MLP neurons of a small language model. Each row is named by its layer, matrix (up: input weights; down: output weights) and neuron, and shows model dimensions 80-175. Each number is 128 + 32 x the weight over its row's rms, rounded and kept within 0 to 255.
After each neuron's rows, "fires on" lists the tokens most often at its 100 highest values on Wikipedia text that the model never trained on; "fires after" lists the tokens most often just before its 100 highest values on Wikipedia text that the model never trained on. A number after a token or word is its count.

L2.up1244 [169 133  86 145 106 183 175 114 131 108  90 141 158  85 119 123 161 138 163 130  44 111 106 171  94 143 146 146 132 121  91 124 173 115  54 156 115 218 136 143 149 131  93 177 127  98 150  81 190 139 154 124 181 153 123 149  57 110 131  75 129 147 124 125 133 123 117 147 130 109 103  89 161 140  33 146 125 128  75 156 141 101 153 148  80 128 164 112 122  75 165  87 173 151 151  59]
L2.down1244 [127 124  81  77 160 149 128  98  81  85  67 138 133 127 171 124 107  88 100 104 154 140 113  73 126 104  97 136 116 144 111 119 167 178 122 131 108  97  89 139 189 123 156 152 155 127  96 123 116 105  30 136 168  88 123 155 126 152 151  95 125 126 159 132 101 157 172 128 125 145 117 199 152  54 130 135 133 140 125 155 171 114  96 134 110 160 146 166 155 142  89  98 138 187  64  99]
fires on: "it" 24, "ute" 12, "ten" 11, "N" 9, "tro" 5, "mi" 4
fires after: " in" 22, "st" 15, "it" 12, "″" 6, "o" 6

L2.up1431 [218 152 131 148 148 120 100  84 140 215 112 118 137 179  93  88 132 112 126 130 160 153 122 101 133 144  69 128 173 124 186 127  97 143 100 133 120 167 124 193 112 156 118  56 159  67 112 148  69 134  94 155 149  78 119 132 169  86 109 158  81 171  71 158 125 107 173 174 152  91 128 136  76 108  98  93 161 146 172 164 111  86 131  92 125 139 133 131  94 132 163 112 114 141  80  83]
L2.down1431 [124 125 127 151 156  98 143 101 158 179 103 139  96 104  64 122 117 126 136 122  83 144  98  85 145 136  58 102 142 117 183 100 150 137 129 172 146  83  69 135 152 206 123 129 135  88 125 137  59 173 103 121 116 161 136 173  95 106 126 140  97 139  47 103 158  59 131 115 146 171  98 144 118 137 125 124 196 145 113 154 118  88 151 102 105  87 111 111  72 101 245 121  89 128 125  94]
fires on: " " 100
fires after: " |" 45, " " 40, "==" 6

L2.up611 [ 94 123 138  80 135 139 149 200 147 147 118 113 115 154 173 204 190 114 123 147 185 156  75  99  77 129 154 132 142  66 145 172 136 130 121 120 126  94 128 138 107 157 117  85 181 131 127 177 147 124 147 141 112 121 140 140 156 153 125 182 144 113  33  94 114 125 137 159  96 151 144 151 143 179  37  69  51 139 135 125 125 113 215 132 126 195 122 121 105 149  77 163 125 154  61 121]
L2.down611 [125 133 223 119 138 137 153 117  86 134 131  84 113  76 104 182 103 126  97  85  74 104 123 152 152 135 121 159 142 117 152  74 168 190 102 138 112 162 143  42  99  95 124  99 139  73 139  99 142 145 174 139 100 147 125 146 109  91  99 130 121  71 162  98 120 153 124  94 161 116 148 147 132 163 140  83 147 156 161 123 155 143 110 166  42  99 134  89 140 167 133  52 141 144 170 163]
fires on: " |" 66, " " 20, "[" 8
fires after: " " 71, " |" 20, "/" 5

L2.up60 [127 168  74  94 114  86 116 129 144 189 133 111 114  90  72 110  97 105 193 121 155 110 116 132 164 149 114 153 150  91 183  77 160 109  90  94 140 129 144 118  56 116 206 181 191 113 139  69 128  44 151 164 165 147 118 106 104 158 127 166 124  65 105 128 154 137 117 147 174 125 160 133 140 115 126 136  95 100 121 132 117  96 121 179 143  94 169 111 110 107 127 114 183 120 118  98]
L2.down60 [110 117 132 134 164  94 126 168 183  94 114 110 143 156 131 106  83 133 190  94 129 177 142  91 144  83 124 113 162 136 127  67 112 140 131 104 190  78 113 172 171 137 121 103 149 131  97 136 146 195 160 125 178 161 155 125 126 122 155 162  82  94  94 140 132 135 132 120 153 122 120 204  91 125 132  91 154 141 126 115 123 141 164 163 111  81 125 184 140 153 182  72 140 102 182 113]
fires on: " a" 27, "\n" 23, " is" 16, " an" 11, " was" 10, " American" 7
fires after: " is" 27, " =" 18, ")" 17, " an" 10, " was" 8, "\n" 5

L2.up1351 [209 111 142 117 107 128 121 169 109 125 112 144 161 120 131 107 167  99 136 161 108 161  53 161 112 176 155  90 123 118 171  70 106 114  94 149 120 105 147  56 111 101 149 108 153  28  70  78 134 122 136 150  94 114 145 119 114 102 141 179 121 103 150  97 142 141 141  81 147 130 140 124 157 150 123 134 125 137  92 165 126 147 145 125 139  83 133 123 214 131  70 159 160 123 100 200]
L2.down1351 [130 121 114 136 150 125 161  98  68 125  97 146 113 117 148 121  89 125 124  57  65 157 117 159  95 116  85 134  93 122 105  95 157 119  98 116 123 128 116 113 115 150 117 118 147 120 100 112 186 163 218 144 162  59  62 156 171 148  90 147  87 149 159 187  85 162 170 126  80 118 126  80 143  87 114 132 124 123 115 189  41 161 151 140 112 143 155 123 139 133 105 197 125 113  93  81]
fires on: "-" 33, "/" 23, " |" 19, "|" 7, "\n" 4
fires after: "-" 51, "/" 12, " /" 5, " –" 5

L2.up1456 [137 121 123 168  78 122 159 155  85 158 131 181 238 106 147 127 139 101 166 176 123 159 109 136 149 113 124 200  41  58 176 162 112  89  95 126 179 159 123 143 149 125 162  68 151  97 168 100  95 117 138 134 156  70  86 156 109 170  72 196 138 109 118 100 169 150 153 115 138 130 177  85 185 147 119 195 127 124 180 167 139  99 106 157 173 129  94 129 149 149 121 144  98  94 146 136]
L2.down1456 [159 149 160 102  94 153  83 140  96 113 158 106  42 117 104 100 124 122 161 137 184 134 120 123 146 116 180 156 116  98 153 108 148 127 163 103 132 202 135 127 171 149  79 139 118  65 210 150 135  68 124  98 152 108 146  56  69 125 138 191 130  53 100 174 106 103 102 166 137 115 119  79  68 158 136 118  87 131 143 155  96 118 139 145  98  76 100 141 119 147 135 167  98 107  70 101]
fires on: "F" 17, " M" 14, " D" 12, "K" 11, " G" 11, " |" 9
fires after: " |" 42, "=" 12, " D" 7, " M" 6, "\n" 5

L2.up124 [113 136  94 107  68 125 129 150  82 155 136 155 118 140 205 113 158 119 152 190 124  84 124  80 182 135 137 124 107  91  44 108 103 118 130 123  80 140 119 203 141 111 157 108 129  86 180 163  86 112 136 101 192 170 123 127 110 170 168 111 119 127 102 151 161 100 101 130 120 134 152 123 141 195 142 120 105 135 148 141 154 118  68 159 126 121 132 140  43 110  54 158 180 168 151 151]
L2.down124 [123 173 132 147 137 111 117 161  80 134  93 101 131 109 132 157 136 122 151 137  96 124 133  97 121 146 125 160 100  93 159 163 123 109 105  72 134 188 125  80 130 110 140 103 161 100 128  96 145  96 132 139  79  67 207 110 154 113 131 174 183 149 113 171 120  89 148 147 130 134 187 148  98  84  52 107  98 169  96 126  92 116 109 115 179 141 131 167 203  91 109 129 137 126 174 145]
fires on: "\n" 62, "or" 5, "In" 5, "After" 4
fires after: "\n" 70, " 1999" 5

L2.up824 [135 102  80 170 139 163 156 102 155 143 148 169 109 125 142 102 156 143  79 150 163 124 120 156  81 102 124 148 129  99 152 142 119 126 110 179 139 149 182 131  87 156 135 113 133 133 131 124 110  88 108 109 103 168 111 125 121  80 109 140 116 117 148 126 131 112 159  97  93  90 137  99 118 131 164 165 128 169  79 174  97 146 166 101  88 136  53 121 155 105 122  95 171  74 165  96]
L2.down824 [105 134 144 135 196 140 174 125  81 118  95  93 114  47 142 154 141  95  81 116 143 130  60 110  73 110  92 146 122 110 142 139  73 153 116 126 109  66 132 136 115 160 106 187 125 164 103 119 153 160 143 152 124 187  95 160  83 172 141 118 117 128 140 196  65 146 138  96 128 132 113 128  95 129 146 129 142  42 152 181 126 207 162 121  85 103  60 116  75  97  86 108 113 116 153 138]
fires on: "s" 43, "es" 10, "iz" 8, "ed" 6, "y" 5, "us" 5
fires after: "s" 44, "is" 10, "es" 9, "t" 6, "us" 5, "k" 4

L2.up359 [107 112 109 131 110 185 143 107 127 103 115 158 127 122 165 117  88 117 118 101 171 122 142 108  84 155 126 101 101 150 109 143 115 115 138 128  76 163 105 140  82  89 168  48 138  58  82 109 131  97 154  89 154 133  88 155 151  88 138 195 112 109 154  60 146 129 153 114 140 110 118  90 105 104 134  94 157 100 127 170  34 107  90 124 100 126 152 132 147 123 119 121 158  96 151 151]
L2.down359 [136  96 140 145  99 112 109 118 131  92 169 129 155 126 152 130 128  90 134 134 102 172 101 100  98 112 104  96 103  99  92 114 115 217 143 157 193 122 117 107 148 136 119 159 144 143  99 144 114 137 151 148 168 144  57 116 118 220 147 131  85 119 124 128 106 139  91 125  79 125 113 170 156 126 139 159  91 128 107 107 141 108  91 106  82 154 136 130 124  85  47 188 156 104 100 156]
fires on: "es" 30, "s" 19, "ur" 15, "re" 9, "is" 7, "se" 5
fires after: "s" 31, "as" 7, "har" 4, " do" 4, "sa" 4, "es" 4

L2.up923 [109  90 137 111 123 146 110  88 126 140 144 118 122 103 134 140 114 167 127 169 169 118 200 188 138 179 133 157 119 130 110  94 103 103  84 171 132 195 120 135 163  86  58 109 170 108 133 120 133 106 129 143 191 128 140 139  60  65 164  91 156 138 140 196 166 182 152 142  79 131  70 113 125 102 112 115  95 139 144 106 122 152 150 150  71 147 126  97 107  76 144 110 160 140 104 106]
L2.down923 [ 86 148 143 155 167  82 158 158 141 116  85 116 173 108 146 115 111 117 141  97 168 123 135 133 138 149 132 168 168 121 149 143 109 158 148 115 166 114 124 136 119 117 135 123  89 138 176 115 171 124  52 146 137 106 216 119 125 112 134 227 114 167 144  86 162  69 154  17 142 131 168 127 190  94 126 136 117 158 141 138  65  93 113 140  85 122 114 121 164 154 107  91 130 207 118  84]
fires on: "us" 13, "it" 12, "st" 9, " March" 7, " June" 7, " order" 6
fires after: " in" 27, " In" 23, "d" 12, "st" 12, "In" 7, "it" 5

L2.up1462 [121 142 144 140 102 140 102 123 137 119 126 168  93 150 138  90 136 129  79 152 191 146 125 123 144  80 130 124 127  73 124  90 115 120 133  87 133 162  81 133  91 125 140 127 139  94 115  85 171  76 197 140  62 154 143 143 103 129 139 222  72 154 112 101 133 137 172  96 141 124  98  90 154 124 140 150  97 125  75 113  90 192 149  62 151 121  90 104 135 105 137  53 171  72  86  35]
L2.down1462 [110  49  72 165 143 132 114  89 152  73 123 121  61  81 144  93 147 158 145  68 117 148  87 151 101 124 202 124 130 114 162 146 168 156 141 118 175 111 109  96 117 118 145 166  85 137 111  86 114 150 115 140 100  84  89 163 154 167  99  42 112 109 141 132 155  82  92  83  95 155 142  98 131 119 155 168 102  77 159 113 162 131 157 201 142 107 153 104  94 125 113 173 105 138 118 125]
fires on: "s" 27, "p" 9, "ta" 8, "ga" 7, "t" 7, "tra" 6
fires after: "s" 42, "re" 7, "au" 7, "les" 5, "is" 5, "es" 5

L2.up785 [199 125 116  53 130 183  94 179 169 119 134 118 112 139 130 137 135 129 131 163 161 124  65 139 116 139 147 135 180 110 151 137  76 109  86 125 145 150 140 125 111 201 110 116 163 132 100 127 154 105 136 146 129  76 145 126 135  50 168 171 133 104  72 186 119 160 135 132 108  73 114 123 139 124  92 128  89  88 153 139 137 111 110 201 137 134 100 127 129 124 134 179 141 198  83 162]
L2.down785 [188  97 127 110 120 105 167  94 133 110 115  80  98 126 161 160 141 151 170 117  93 142  94  63 165  84 124 111 183 127 128 152 165  95 139 203 147 126  79 107 150 147  73  85 112 156 130 128 117 130 125 122  88 192 131 139  91 150 104 146 113 138 144 161 166 118 105  58 131 138 163 123 138 191 201 119 175 145 129 124 164 151 150 173  80 156 162 122 108 115  95  94 151 183 211  91]
fires on: " " 53, " |" 30, "s" 4
fires after: " |" 59, " " 36

L2.up240 [130 110 146 116  85 122 132 165  90 148 128 155 159 112 163 167 173 125 192 174 130 158 169 141 171  79 125 200  91 137 149 120  88 112 152 131 149 181 149 177 137 142 173  96 171  85 186 105 142  87 156 110 153  94 134 171 124 123 146 143 154 124 141 122 177 118  83 104 146 138  93  80 140 164 117 147  75 132 163 155 142 134 160 140  65 118  84 130 110 162  89 152 125  90 190 162]
L2.down240 [114 125 125 135  63 159 162 127 125 153  60  73 120 103 160 119 118 109 163 150 152 147 123  94  68 151 164 130 171 133 119 114  82  93  84  82 151 157 146  64  82 114 146  74 111 115 124 162 140 187 152 116 169 132 137 130 133 112  44 161 107 137  41 168 121 102 132 132 148 117 156 105  88  91 119 160  76 165 154 112  75 146  95 112 187 139  97 154 152 192  92 100 124 115 110 188]
fires on: "\n" 65, "," 25, " D" 8
fires after: "\n" 38, " |" 26, " 1999" 5, " 2023" 4

L2.up1743 [126 138 117 111 126 215 109 144 189 139 146 130 108  67 132 110  77 168 128 156 212 141 125 185 136  87 125 151  89 109 144 111 138 114 117 120  98 186 128 186  81 114 117 153  90  81  94 126 109  76 120 106 100 139  99 116  89  83 129 152 130 126 100 160 159 160 145  86 185 104  72  61 115 147 242 210 134 162  98 150 108 162 117 116  63 109  84 126 171 111  86 100 182 101 119 150]
L2.down1743 [ 91 144  99  98 123 113 161 127 122 137  90  92  90 122 114 128 124 127  99 108 168 169  75 123 100 108 151 106 158 102 203  61 138 125 133 150 197 101 114  61 141  88  78 127 155 150 149 176 148 153  71 143  65 120 117 129 117 145 141  35  89 139 109 145  80 106  95 101 135 103 155 117 140  71 141 132  82 108 106 118 128 130 107 150 154  34 133 111 147 154  74  72 112 123 148 153]
fires on: "s" 71, "r" 16, "l" 10
fires after: "s" 32, " P" 11, "es" 10, "is" 9, "n" 7, "y" 5